{
  "n_layer": 12,
  "n_kv_head": 6,
  "d_mlp": 1536,
  "norm": "layernorm",
  "qk_norm": false,
  "attn_scale": 0.125,
  "bias": "none",
  "tie_embeddings": true,
  "init_std_o": 0.0,
  "lr_mult_up": 0.981,
  "lr_mult_down": 1.5,
  "final_lr_fraction": 0.0,
  "batch_tokens": 131072,
  "dataset": "wikipedia_en"
}
MLP neurons of a small language model. Each row is named by its layer, matrix (up: input weights; down: output weights) and neuron, and shows model dimensions 256-383. Each number is 128 + 24 x the weight over its row's rms, rounded and kept within 0 to 255. Numbers have three digits each.
After each neuron's rows, "fires on" lists the tokens most often at its 100 highest values on Wikipedia text that the model never trained on. A number after a token or word is its count.

L8.up622:096192113156096122124107123145123157113073151086145103202158101090067157132128135097129122136075107121138133102119138092141131128090109131155158125085147172111106143087145099111124127117092175131132125136107137143141109165152121154171121136112117106133108110116158196147109108144103154153100108122120102145177150153120109133096148117143150176153127142118156133123138144133089140096140
L8.down622:146099147112106123119099141149146118132139167114130084109177139121097106115120097136096140127083163112126114136159130130125091144160132120099110115112143097111163082102145109122137126116129153097103128119149117122117139136107135116128128093147126098145118116119181147112131103110103187130116132115161078161155149146130099158130151135134145139154097125066135136129099098071098147100108
fires on: " in" 40, " to" 10, " p" 8, "p" 6

L6.up98:137141156102101074122158139139127130113110134105128127145076102111112179134092145124145124125109141110145103125141129120134112123144096141100100085100171126137111163145099126161170110134129087170126119112154161143105136112112045171181108121150113092120165140121164167123101175119126145147122120141138120138161152096155124154120140117174145126157118113110110111154137124123137135148147
L6.down98:098126145127147084085110102132080170164151172156148107165119098069118102109144118141078118135107117120150135155158149142086056141121149108104131134085146104123156130129115103164137128104158093114100109138112127108124107121122136135161106129131154138135133150092148142123158157097131124150132122100116155136161134143095078105094122093107120118143081115119137149136137136139116139113094
fires on: " to" 87, " would" 11

L5.up101:111118134134121105128107141135121127132143110129153167116080100099141135075139093149182145184115087145145115136134134112167149141094128112116150141121164133130140152112089146154140119139133076124118077092095154110170107150153111113144131088123167166107121118165119150097154100129159158126130148163094132158143108120146120130109161125146131138134161121165127106106123113143140138160147
L5.down101:153149134094125150062129109140148132136124167096125110148131172123097057142156120113098083182053130112095116088200101141132127118099130146115128154096062109089125110169150080113127144169132126169095146122100118148165111140109134164125140129161152117165069097081134134164109130146126124126125121122137118137119130133143117159103189131130143144171114132148121122142153099130097126097104
fires on: "," 48, " that" 18, " while" 5

L8.up216:148150157130141114114108128107115162161113087143163128146109109178151113111110153136094113113092134167137109103141108137108107132075122134129164132117099138133121124142103091131121121112161122132121110139168146143112151149114152127135113110141149160104163123125121135132074159141130106140119172173176121099109167109101144123136148123146122145144163109080100078105105111119114077114138
L8.down216:117142102144122146134180161150154144075126116136132124098124133145126181157117091127162150112060118100125137174092133142181137128153152097127111147127114159155168151128143096122160143152136138107133144094120156125154111137186161148123141096147155150137120111170175081117102145106077138124146123092106139138154144123111166110165118122145159103135098138139123160126107162104163103165135
fires on: "," 14, " to" 13, " in" 11, " and" 6, "im" 5, " after" 4

L8.up465:153154141146073140107100169123136122118129146112152172106146110168107132168079142146111150097083152110134109136160113137119180106172164114171108132111115125173134119152120130123137121131135127111119132139143166115179145104116160163130166122073126121122117129157112084121121081117113101151065113120095115135106133160151108110134117125120153101131147156111135132142096116135129086118131
L8.down465:130157124107141142092160094139148126079137118141133150093160143101148127143103131112110143137143110145178153093108206162116089110106135150143118118130146113121132126087121166129179122087138130132108130109150194102126116113121157142163150149126100124117162141138124124166133093131141137108123114137117086143113119155139102139130170101143158131143173098151101132178121114128149141104148
fires on: " (" 45, " \"" 16, "/" 8, "—" 6, "-" 6, " '" 6

L4.up38:144081133139077116140141131115129121123116132147098110134161121086138154105126131119125174163119136113135139109075109106116154121123152110152109092099130129097131077113113163135143166134125126129105113132161154119115149148100101131163129110131117134130140104153091179121079113114141095146122128133129130165124138075083134170103141166126100132152170134173125170172126129156120150125143
L4.down38:142145146147111134120117119141159130131161205124124123094150103131080123104132143100140130122106112143122115117148173109117092109079147112110103093129151125142114150166114142108145127137120151100150068127152170116150149152122136084135126159167129147142125137119139143145103104102145103110175147146132137126118128135094142112098134129162107146099152110140101090122084124195137147136126
fires on: " of" 25, " that" 12, " to" 12, " for" 10, " on" 6

L6.up369:107150178161139106125129148134136122107148131078130163140153124108121073123127138154080111111090100149096110118140145165105100105162137120115142127130160110140076118107135123103151147180175106115080101121181163153128120105147135133115139109126153140127106128126146143095109164098142133150142122104075112168119124108102175142117116084148142148114124119126171113113152161123171176165136
L6.down369:149097161124092102116135159113130124116105088180127148096130108110183150098112123116134175129117126119130115124088105166114148162121118149136144158156099158084120138141094158092151175132121112102096132123179084155074103158128108090130167129090136148183127125093105134140160105137100146078129107175122167145160120142124152151115110128079147122139129091134120160122104138134144132149124
fires on: "," 22, " h" 15, " and" 9, " " 7, "m" 7, " w" 4

L8.up720:076105122112124092153124120144106136117109124134147114134121107122117149128122115127102139127063151148155137119109104135151138141090103169148137100123071134134121121137123120172172131105146124108155112179129099113108170131181092134142126102138142094106174196128113157133128085147154123168120112141100091132118151171138159134090112169143130137113146137132148085132125150092116132120143
L8.down720:102106120141155126110131133090125141142100093129120108146168161114155118192123109136160113156017147105126193113153110144141154153120149115152090127111140128122104138080148125123130128129095140132124111118155113125138104102204151123091112136158144125162176146114147115129147115103118138131099146134084152106143133168137162135148129098156090107089122125165096168151132126142135124126150
fires on: " " 55, " |" 13, " (" 10, " on" 6, "200" 6, "201" 4

L8.up1059:130129112123106135096149114117115154162138063100142115107167108138134102124109062152124114141102080153097146093117147113126090140070156107133088110130117121116126147105119135131131137132160135149165084119143138113128150090137150166106131130123176153111101098117149135128154138104110108145121123115075133115102141104156133175094120119139136174130163111130147141134104176143122114155161
L8.down1059:100151126113152143101139112146147154139143127177144147175108111105103131084163127124127089162097172110125146154176127150135119140127111143137146135115112129166146157141124164129132138129165115161119158163122140127147139121127115111119098142164066138159118101096083140125128144110146144153146152140166121144121116116169121145163084128087128155148143160135122114124134138119119142123104
fires on: " which" 22, " by" 13, " that" 13, " as" 13, "," 12

L8.up468:084166109176095110171153095076138119130159168129124115144152127165139156125096120130135108142113158128138124139153106178086158139146124149147162122131137136114129179124185157090054100115133167165176110154122099137135122070142151151107101127121087132126108101146147142122112149125102128153155149145127133127117155141159116098136116167092110106131137140109151103148138138168111100127136
L8.down468:128132140136111152108146146127128120140130171176132146146108168149111155103099127106104138093153194199182134136162122130135111155147131184123142170154169109135115111152133137110065115115132091138127095141143099137132137126184155130109122096093087138153074134138143145141102144103113119109128122142131134136110143164138109118103103132121110114120100087141108114121148140136130135126110
fires on: " f" 21, " is" 16, " are" 13, " was" 11, " were" 6

L4.up355:136172149108111123160134130139140144142144134100148089139127128128150158101135117167100108135147108181144142133110138116070116156097183137118118115135141132135142121117080147171126131126151157118098147124143144116142128115120150142141131102173123108131120103128124108167095115140114149103082130065158146156146137130124113134109110122113126112128148157131123106104122095124094135095121
L4.down355:152142098096120133099147081165113112070120114160130128160105123089105100120146143164117112106085113125145079124115140152133082095093123100157122128167135103122119128117138136110105134163137130116171115144154145112140176169141103087130113140147117124123128120115146108131127139134153134141129167109126145135193070163142150113085146141150132171134188110129155171109139114104126121125103
fires on: " during" 12, " of" 11, " under" 10, " hold" 7, " |\n" 6, " within" 4

L5.up1498:134149100121172126132095126107138161153131093068124121125156102105138115102108155096102114111105107114166087164125148111129127150122125103131160111122159108121121116129145110130145160128136134161087173123117131144142161162112159203176125128129130116084157128189115110163096137090134137144165127135101086133127123133166112141116162109096172090152184111153117120121093147157126123107105
L5.down1498:159115118132106129154118104110129073115140120127092139140150155108141081113156120142145109109164103134175155179116170124173107100139145108121102131125166128098152108204160099096114115113118128150174107118104099133118138116148153058148115156177129150094074132097150118129141170113093092099136172144125152110103116133121170194119122162120116127154122121107185150121139136148133137157117
fires on: "," 64, " and" 16, ")," 6, "\"," 5, " " 4

L4.up794:140107148170187158126103134155147102136067137067162086130092157122092120117134137122102136066100100142168135129116134119113153111179119145160135096121087070120148120090128150112177121164175112142089161111119096150137115081157126142129210104123167097131126150151081152107115131117106142134153154189152140131132132082109080152143132140162098155142142117146161116103109122123160091138133
L4.down794:114150078110103149168148118159146104138104168136128081143110159107168162101148181137126138098127118131127171155089149088107160147185092142189136127136147082132131156045105156114142146115112101131134130086126142150140144112123133147122123114130120142124115167132112183165134125170120131133125131136153141139116119134114129188139131135089097142116111156113140105124123136135167128129108
fires on: "," 97

L4.up1516:102117111134140117103125141137129121176125149117080154151120130119168141133107114148100153103126148135160132132139131119123141112108113149050172143128111110105136093156166128147123119149119137094137121155125162138098131125151117117105107080091109120132099111141147120147147115114114169144146109132128132140095133123123154140125123150154136162132098140147148106130151115111084110104144
L4.down1516:173141114127166124153124119112138123118127159109125131113114106121082150135111147105152084135120097120090154126106120153127106103150133097151113093123137129097154099110123124130174136141121106132169094114152087137112114145151132125082125151140134143153092148096166166104124122147150096150068128132114100133168151108091170132104130122160109113143109147121123144143100131109193120173107
fires on: " and" 34, " same" 8, " grand" 5, " international" 5, " but" 4, " an" 4

L8.up1343:105145139127148117142142172134109105111165077173152137137162151122107139146088149155164143112133123137160117153161125120140146171139127109133086111149104114109146159121121059137109151096111125140167141080119145149120096164103135092143146163112116123084114146135128136095167169146153111114125117128142091169074139112158186170147120115134135162119156114162171118131089145130148129186097
L8.down1343:095125177119142113138144134115092092114149138138146152135156126150127076170098157171204112131127105141141100106142111146139167154140121122122069062123089117078123144119137125106100144105141137160144112105119135108144154119109166117110137145119124174160136138105160160088164115139166108137130126124115105175094100109184122120103077121154088142089135135132143077097090160110161142165115
fires on: " |" 63, ":" 5, " Sir" 4, "-" 4

L8.up716:181107108129138165126110168091105145114113182109114153108124125113135103120108111159146126129043124114143112136151140132144090130115116148118121166136138125155128155170094087111153132147154154169099148097099172126113100148117151144139100145152091150144177139169152152167146128118113121143141146147139141125121116151146177092121125128100111132150169123096141155140133133112148130147110
L8.down716:098120138138105137090141145163161175111107120152118109168112112125127114124142143132129106141000147122096150142101149141144142146162173134131117135131140149123122122100136124129156119130129109126147108148185139137148147088143148132118121105186171110151159146140123128157131181162132116141143085111149101107125165136133154131125110130099150134137113133154093132121094140155125139115149
fires on: "," 28, " as" 15, ";" 12, " and" 10, " to" 7

L5.up187:135126154103140121118146137128121087093088109115065124166160119080108132108120145139121151158107127099156136124121128110137109149140099133129158151131127099126101122139164093136135128094162127144124136070129149193122096109111124121144103151107164118114148140106112146094143129082152141132119141107147130087109131092121130155136144145122157142157126115160138116108149075075117115194151
L5.down187:146116144160123125107142124141146096133116109153140107125112161087113104091139105140102106162165099105139169114075140118086132089180147173135147114174147123094111121106152093132144159104129132104145142149123131131149124148131166122116117117136144119151112172158135128106172143141137145105139129121117126114121161094153143161128116144104137140139091155152140145125137125126141130124104
fires on: " and" 58, "," 16, "–" 6, " &" 6

L4.up616:159141140039112165132117103128128124112120115135101134135132120181133119128118093165133144108121186154102142171102138122120120077125149110138056155110115150138182134084183104136115144156134138149160141114150151135175134139134127142118165123104150142155143146120109123131103145144091127136123149126178110152152111117132123145126171105097156155136140112134093138107114121085117126103127
L4.down616:119108153131137121116137127150149136101132175147136138138149138158131113128117163135114118098065148144117133096170110129191144100144129137111088115137123166122104164158140149180138148115115133184142111128118132104125132080132125134118169137100148121138153123144128125103136131100158104146135149120135106151097183134128120117177096172156131117128151111141130155164130109116131134123097
fires on: " under" 30, "with" 9, " succeeded" 5, " served" 5, ".," 4, " with" 4

L5.up545:090130109115081109161168079091135097163106107099095110140138161136139136090111159095069147116075091172134130133116121103098165169164133164136135170133156171107137178132121147110099116150142150095137172133134102111123118141148136121130128106118161118159150097134122141119132171161124125127086110143154150148123112105131136112138119156111135133138155139144136106136166158118157119115129
L5.down545:092106121097132141119138126101126155139103137132133148123119148132116115146098116103138146107123087150090137130147128124114118142177129125159114150177123175129134177148103136068117095133150168121125137108102097150123124142158155165109125099164145176146100147154080129129147168131115115124157096136110166144101121163109118088122136139135194083137122112159141125128135133137119132113106
fires on: " was" 58, " is" 22, " being" 9, " be" 5

L4.up1167:127123145127123142139136113147141119154119141092115138126089074136150134142115154143119125118141107111153123116110181162117093163103141105136124124108119106121187132154157113116095136171172127144097118087158108152157118125160123138131131117099177097135154124176080141137109074118132107113111126119124101075130109133144135139174150154112145143108100135133175117124117102122118103132106
L4.down1167:113125105102119169134106103125117113112162125073126127164128136075093110138164135104090132110157162098111127155111146133112155082161130089176104092127122104145161127103104135106172144101149131161103139124100106158123138132131165111127172167109147133133105132141106166133099128140107099138139156161140155116090117122129153165110150157074127127099102113094163138116135131169154115196133
fires on: "," 91

L5.up652:138096124183130173177114156124122119122107112117112096151114173127138119114136150162089165131096138144139120145129157129118117173143162095129112132100094140120098141075114124101082157160126110170118135134103156118099122126129123145119089133120143166166141153142173111121134082118145087121101168156120114135140122146134141083127102181133184106124138120140146138106122132094125128107156
L5.down652:127156117098099115122154101121163118128131155112123120145096176157151136104133054138108095154192135102137111127155126138126139108122115094109165116160157093136115128129116140153131145104131113139114154119109151148117115163164070144146107115109146114110077133133124129130129093132122145167159134110125129134138092135119150186134153132178180091097099122118139175167123115133141126116119
fires on: "r" 23, " r" 22, " Pr" 13, " Tr" 4, " Er" 4, " R" 4

L8.up301:131123124153137112154133113146127092114122129160113075133107131104103146118114098124154102091153116157133114174129153128128107127126091129154099123118127140111159182141111131116137142087156136113155125096127129088148083122156163135110121123089133155146146158132101130127072107115136106125091130132120100109138112134152184123059161100127163119094139089098118152172142100137126141142108
L8.down301:158109117120175142130112070120135158122155103160107090128102110121145146138130127153108108133124138099087152134112146129123148074137099193122125128149178149150133108137116121147159155103136103151149130143159127114135137145061140112137091090122120106137106141141108158133117139142098091095121121159108133148121183102107113077098142092141092089092140141124148137147156151105134131134111
fires on: " to" 28, " as" 11, " named" 7, " under" 5, " of" 4

L5.up324:101143135130142133161103150150123140154115128082158134136147114106164106130154099161102137137095120148141177147128117150178147128133126144098110160131090150139128147130130117109133094137092107191107177117114110154155164098129183140146153178139153158076112129127137111114120112108151139143136097107121113116163149118163140101147102130107157116130081163108134094140160172142191132098115
L5.down324:101135126082106106115138147138137114114121162135128120164142130072158126157158129131149109193139135095148171105098167161156101137114153144110123159152166113147134127139104166119147134136161097137096115145128121154143139108153138165106146161133149140139081133077128109130129162126155151126181095106102096108151112127163123114130113149131134067121111127117151119122129172127166112119116
fires on: " " 100

L4.up5:121154125099125145136132128125137138151131122146152082107110081115158145148079167117119119120165055147138105127084124090155108155143152159146123160117111134101125156109146177123134106133136139068123163133141139149145125118153135126137150086119139117143134125174152153089121092126173176108089141161163162152130132112123118124144108131119132161132116116096140101115106104150115096096151
L4.down5:113127157132135147108135124145152109170111148072120144141126149138085094116174142129109112113137119095091143165122157121092084133142126076121091126133121121085122112124099078102174148094138126112159166117110094133137145102115150108149150149104140150129092122109094132131103184113136111136150147120178126133086128096147115124094139157119134144111107083089126123143174141135145114145115
fires on: "," 28, "ally" 6, " also" 6, " both" 5, "ic" 5, " which" 4

L6.up316:139145146124137089111129185114100103140138152123128176124167137127107158116131117159118146128130096125147131110137146148120154101116118174150157103142144134070128136180093133118120152116118138152121142142155097114097131105138180131112126103141134106126176147134075101122162130150113123093114099117140107122124121141102142132128094114122151113136098105109144113172105089161143122122136
L6.down316:143149104110143136126085125096142150119092135112122125141131128127132134162110152129127120144241150124134124113121155128150138101121127182071128083110140114132159123138111109133172130130079161099158104099135174121128123144163116126116092159154156137159138106134138097103098102133110115135169063143151172163120106091146101102105129133077175109178166132166099104123132118118136148101093
fires on: " " 29, "′" 15, "°" 10, ":" 9, " |" 8, " of" 5

L8.up788:090102138124139070149151088167136102109110138125131149109141110120098117140122147128076130157102115161140154143108133149132135163125083175135133131157113171169130157111106096124167116124137136148131129108119096157156129114105153134145110149110152162090136156090138102148102107146151103157125124139113107111144110158153145110124078128153122090170135096139097109108182157128118172167189
L8.down788:134132124081109097141155129146173111072116128157093103133156122112103127157147150138162143139028174153163144106141149164155122161159162102139129132158158121143098146082108144103129149140162113129154084117157134138130118153138114123147149074156141160155128134095138102136118132125141141134113123121105136132151115157153193117110105126124138041130122114137126162112140110138130133131145
fires on: " " 100

L6.up1299:115098156126167096123114121132108118123110128113140122133132077131150139158136148114103163155115108148158159110118125112090105115095112153118127151126139148163115148114110139155117124135104090124141182149127090151127174102119130121126157108158168140133136124103124106125116156120118128142117149173092088184090151119171112090139113121110132114108148155107106135130146134137124142162147
L6.down1299:098107099107140124120118109109125106090125169110134136104119114141138096153137167139120069158124112121088125125120109129129087144115088075109134130179161151151113135103095136160141091091148174148201120161137118170135146139122149101155149139125107132155120179124138109074087137131140135144127109121119108134156149138154173133138143127124144065125070129113092139122139080096104130108140
fires on: " " 26, ".\n" 10, "201" 7, " |\n\n" 7, " September" 4

L5.up1036:089128145138141108122142111162111134128135145093116130103112133134133110135109109126116130118078116122163166122092134127159126186120081158177124171133162105162128149161118099140139131127125134160134139124137078086112105124121124111142187156145116144097183127159098115112142122149134135129089115156091087168155143127123109113182131120161132136124137105104182106128117172108106114167121
L5.down1036:138109090126166154183135095108166179108099111134148125122098093132112145146139093100135087141026118157101157164172120138164090137176175152109124154113121132146091133138097154122143145132142145149162133153160134141149128122141121099126132106150122157121139141100086142105135118113129191113156143108118103122153143113135128126107135136104148122133101120105106146147075128096096141166127
fires on: ".\n\n" 58, "." 10, " " 7, "200" 7, "194" 4, "\n\n" 4

L4.up1335:155136138113135123152079145157104137137155135104100136098128119120109121107120130140142133100119175073162115129156188132181109180124107108136157115080112111112143125112149107077109143144127131137086124104117122118139134121171130114135156105153138128141154138158110183116141074081113162146138124133089084135157113132132120138150146146145150112154169162126148129101109132168110135091114
L4.down1335:137151095098074116117132132136120123149162217127122132156130151095143130103120127119112109116076139109117111111107100126104133133185115123163112157150129103121106086101108134134129109134186095138145165122125129149071137162104117112121145118111112069061102155137106132102110164181142084093141134154168123116106132123129145138146161122125115126124124115144115119144117136130131083168118
fires on: "," 65, "\"" 9, "\"," 5

L5.up553:135155151116144143139101182143113100135176170119150128150144131089105135143148126080128126118112145162138090116141107132133132116176120143127095138162142164172126154150082114132144150114113114120150112114131106100135160056163046153106121093084122100109130161138126137149113132108138109106140109099139109153147120118124129101109178118126186130145114056124112088140167111182124149128132
L5.down553:134124106138107145149114147151130094147142150126103130140129118162179140136129118089121129121124137086067149119142102122128127158064096117146136168065141109123153110118146128121167101166120145114130135090147099110132062114131115102087116098139155119125142135125140166112136131131152156124116116126144108100083116130086077112141130129143154107100107136151157139111141134100138136087169
fires on: "it" 26, " is" 9, " to" 8, "il" 7, " (" 6, "ñ" 4

L4.up1526:133129138097156099141133125109136130127108137096137100152105118147102170170097129139169127170106150130132121128114149120125084135106164140133114120104120134097133145149129117167113148106107141138141121148123104126094136161104119095118139135117148132107142101134160125158083146143151161146123137136114081103107125103088088115086137116145160108135166072104147095133114168119113113147116
L4.down1526:115135133093143123118141134104121130136122165127151164178144172130139152142117108147116136136124109149146109106093133104058108123178114107111138097105135123062169124156089148129173114144151116110192135125118123138089124158095136161123107132128162136156135162100125116117123148099150144120094110113129126124147118112089095132096122144098167110133128156159124101141104140164134144147115
fires on: " to" 62, "ly" 7, " adj" 7, "th" 4

L8.up810:086121106156122139091128147104135108124128158127138105141130137125179098158127106124112111122108095148130163103160125162123189148163103146152147134120111087131131181103120182144111095125130126160159170104145141181117156168109120168137139140079133095162070107091100129121108179077185137177145144175116136200080113151105124122146132156100123090060090176132144163125147110131156158139151
L8.down810:106129132113126122165134150131068123091152174136097143084156118143091112140100143149149147122104133137107090131135157186156113127160146118105140137135129118105101143159092077117114115119131092088136111145122109131068104137153173172136129146146093188136078100126078157156130115146128097124143126147122096169098106108110124139055178094110131083157151105127125107118148147145109117146069
fires on: " is" 31, " was" 24, " were" 6, " (" 6, " are" 4

L5.up215:113144124110118149133129155086100123131139079112155156142154137133142101133139126113133143134120108143153129122164140121118162118120149138123142091080071126082161092168141125104176106092171120142131053095129117173107101116143165130128090176152137123141152140129122140128134119168120120131115097149149123141122083099156138152165173165127164172154181113132123115167156106137159111188132
L5.down215:132119108110111121132128128102084149134122123103176112126131133136138091142126134107160085120110128122140112123180122145180152181129130130123128084099114101151131172120087117115146182120143103166170104164116132097116142176159117146117152146155119113126147094151091133106095126130126124135175110111141137181084163152106125107116140085128118110169124156083130153122111093167166122132112
fires on: "-" 21, " -" 16, "2" 10, "1" 10, " |" 10, "0" 9

L6.up1328:089133139158078124153091139139111118111145126152160130127097103130089103155124114115089145114121093169117143119140123114167135151144125140125122094144099133183153149133123120141142162124117157141108125152152102152164165158116114115135137137119077100133118119117160113109178077075115140155126082126094115117095077111150097154124166100142142089122136152141091113150155118108156093158135
L6.down1328:135168130097123157103153142140129102126120143153117156133162095098148146140108193125113130117143146122164179076114132121157114109133138161112130120145095090160156099107108148129163142091051102155129146134121164135136142127079122089128174115106130115121116175132123138150125115134175121150118117147118127108126101156139129116147119116134136077138119134145149188114132132170170129139132
fires on: " an" 35, "-" 20, " \"" 17, "–" 9, " un" 6, "—" 4

L6.up1276:148132158113127138128159126140150106165142115111104124124127126109096122115134150144163110148148144094132121158144143169087142100136153139094108090116166142153131114144129138128159165148136069131113098106116160140123133148148136094149126128109123142127082129105157122137132153100122134143117140107097125139172104141125152117066109151121141124130142111169102137144178192135160099176151
L6.down1276:091135112140118136166090123112144141139168130157133114177148145154141134156148154135151156120190156117142142162101121113141146163150164152118150116113108108115115117152113145168121124146147186167146124122138126133153114107116090136158138151125136099158107147091095137152168138141090140123112104142126117132130187129129098087147093125116210149138138153123109125130125144114140137108098
fires on: " or" 28, " and" 28, " some" 14, " any" 5, " " 4

L8.up1430:167131134125108141160096111095142079131144117151117118139123155116115151138114115165092147159125183091144163084137093137134129119151109125144124134111127057144113158147128126114103091117115144106128137123118149131172135105140101104142111104135133137123142081134158119117119142113093130131117158107131133142156137105133132117150098118127176138129139100118166143129120130081149146153158
L8.down1430:133115121130097113122134107089156104145104096113111129114107142109144150123099116114145154123179134168121119141146106133182118118148137106106184153132137117170126186106136132128113117147130093143084138146125115134088166096157131158155107136189135111121116100124118129131169106105107142105127158163092144117142135166153086120121120134114143131120115146100162167107098147133106111107136
fires on: "r" 17, " r" 13, " Gr" 9, " number" 6, " gr" 5

L4.up1315:142126144108141129121117140123122109135091136086121065113097157089126129138136132176128106106105096134154120081145098115110145093156164131166141166142100090124100119109137096116140090142120118131153136072142116183166117108107139104106143144111134169109117129141100117089146170114117129159101144151147133117121113074116090126104155139150138146129142113128086096127135146095099088168138
L4.down1315:132121142109145129145136145146140171099112106088157078116124103114146130134106167141136110151143113105137142067138123107140132110151099143152093099170111075052119144134123095103121143134146079087130110119140121149131094142149115144120124101137127124152115133106152157118121148089112159144152106138105140147130117131117126154114166143112092167119105118104152141148116128088163085138126
fires on: "," 87, " |" 8

L6.up123:089114121145182143095137139102100130163144155144138166124123128086161105119131136087128168111114130152134179121128080112103121145096106144112131149125094125133112099127117135176130147156109120157099107116147108114142094164177126170121148099109145152121123126154119146151135116146121101091103108153100102134093088123139170166124093171142152166144149108179136184088136118141149117143139
L6.down123:128162134058114133094115123159143151142149117127128137147136137090125155075150146152141135091149105121121176103112143124114109117134108112141132117133096120132161162098165132070135114137101167136164113171159143105119156172142149147150091094128119121148087120123137131128123172109149106139124112107110139144081130132103139112138124100143123121085130109124108086121134133111142152099175
fires on: " but" 48, " that" 12, " and" 8, " though" 4

L5.up126:132111145112098162124143111121130166121146115143144176132098098153108092149121148135126128142101135143151104141144175142175152119106131103115145153137141118147158111186120089192141121156111115166114108111133129149165158138136084132134142148097108117141110105152132101129122110126114122115111118097100125138125106136146133140142099109142145115114144144179130101127185123135066110130126
L5.down126:110105120101090139125116127142147135128135149132111118188144068141091107120117136077135126120154160109173164073126145148129108110148117094112126145145097103117135124162138145125145137135168140143082120136091145114108142124143157124113120107123106165114128097164164073106106100136133113157101085135127105118127115151103141174118124167121124098121189129141164137107172126107109114095105
fires on: "-" 50, "," 27, "—" 8, "\"," 4

L6.up1441:155114128156126104148117155138087072133138145154104127101077141101104109112092131130104140113121126104117092161101115166120158156124102128150126120144119168121126160164126104130143126114123113129134114122172098114117077111086113142110106128113094107133162114156110104146127131098192116142127112126150108153125140146119111112160143121139125142149085132106140088113150100152119139174115
L6.down1441:128125126151129094177126128087131119122142129169118133100128145132144138113126150124128123117167117099079168138114076120160100078105128149133122116102130100117129123168094076131187146107116122148148107145140140142132123140094100100133094169148111101125129132170144168128110111096167129146131102156143160135149140122100140146109097110161136112151094118113169152138103108137149155162131
fires on: " of" 24, " at" 9, " is" 8, " to" 7, ":" 7

L4.up1453:098143143121159082136135129128145132148168157098144125096092117104181134171141119189175118099128105190148141135130118138180088154111109145174105144149157147158143093096112094130153164118117118146086094103140161184141148142134164147140191118151137136125173151132133119124116077124101134145087093132123120161187092141179131120155166119121138131172135109075120132080113108148145146120126
L4.down1453:071165134119131112134138115150194118130133128154102117097147138136103165130133108141126146137000166128133127133116131126139098145132156134149157110132121145111128141100125139141070125096149125121110137119152109149120117120125131127134141139176140139142148169163133131142126112160160120106127121126114114124111154121152159124140144119111056099162119129162156140111115136136139121124142
fires on: " the" 30, "-" 20, "201" 6, "ver" 5, "id" 5, " " 5

L8.up183:115133161137135128133108120116122127126122175140144117167115154081119150105117087163095158164166124119126151114172134172165140125153140174149114150119102123097066138107133112159159089152110117139118108154167144105149136110126142172153090156117136119128148127097130149105163109110149147151153122197138123107139121129141169138143087094169111144133164112138134144169138154107124103162109
L8.down183:112091115119133102131102130130142152122116113145117121134173097130134119106121137124188123130049146129147162168140094146145150154122115057176149118121091108158156114131128069112130122114157139070101117118133125149113111143161154138117116112128138112112147113103091121084136158140078123095113105118148133138105134126104104142117121146110141146084150127133109090136134125133159136099094
fires on: ":" 17, " and" 9, " -" 7, " :" 6, " de" 6, " und" 5

L5.up1148:117177135074065108142102102117128171111143142132129144137160111123112140093123141143121142099151124115168127137149136176139141158108180162096154125153122140051151118162116138115126142117158148147162119138116162117152121145168139152148181123112133126150139092136136152147098148127098098136128122077102081140130161112124150116118159145102142141117174114127134111174106119128176126124159
L5.down1148:107078157123135152141143119098131114163149101171148121136145135114145134091148124115130056164152099099121116116169094130122150085090144157118138115135099111097136126161125121078146075155153090138087118127117136134123162133125141109080125137153116128148160107147130112131120136123155157122189137140096183139130157091131131127114133101140071163125129141095150128161155153143122120119164
fires on: "-" 17, " |" 17, " and" 15, ":" 9, " of" 9, " also" 6

L5.up133:125132135128118185106101129118114123162153117121126131140115156125145103154121091126113121054141160123100106122091107113145186167127152098129146153120101122130130125124112106149102106140166134122114160123113157082100114151148096151128157157102114146140108121082085125143102141134143160160128118151173105123123128135128126121143131135166122134115138182128137139081117117118145131117118
L5.down133:152107130091138129130139123118136155085151150153147087118147148162127076127065122161136117118064149108151157111150091125161109143121126152160067097100091149145152135150119120123140133156138123113161145133148146133121153152117101099137143121109195112148177101174151105153117113138131150102085140163101126116157103141124130070103140121157106134129145113110113144144155163159143125125171
fires on: " |" 19, "." 16, "|" 7, "ell" 7, " it" 6

L6.up343:136137149121153144120107110148117146142147131074106127073127107145118137127126150088130118115140143087098127122108145107107129163106110126133062086095129117190155166090140145108107119148095109151145124062134142117086090122155131131150176142126166124139134152141104132095138093095145150168145083137116148087138128112145127122129148157119164127129099176106160120132135136113111115109170
L6.down343:148091101100114146141133102125135112149135149093094136100114097120123142136089150123125122114197138138083143150150173123100133130124107100129138151102135142135137106170118136126128064099138094155138171110103106100099132165139138132148096150131111133161093101125100185124139092109126130129102100160125121122133150153120112125124135138144142176138105155129188138136080159159132169102091
fires on: "," 97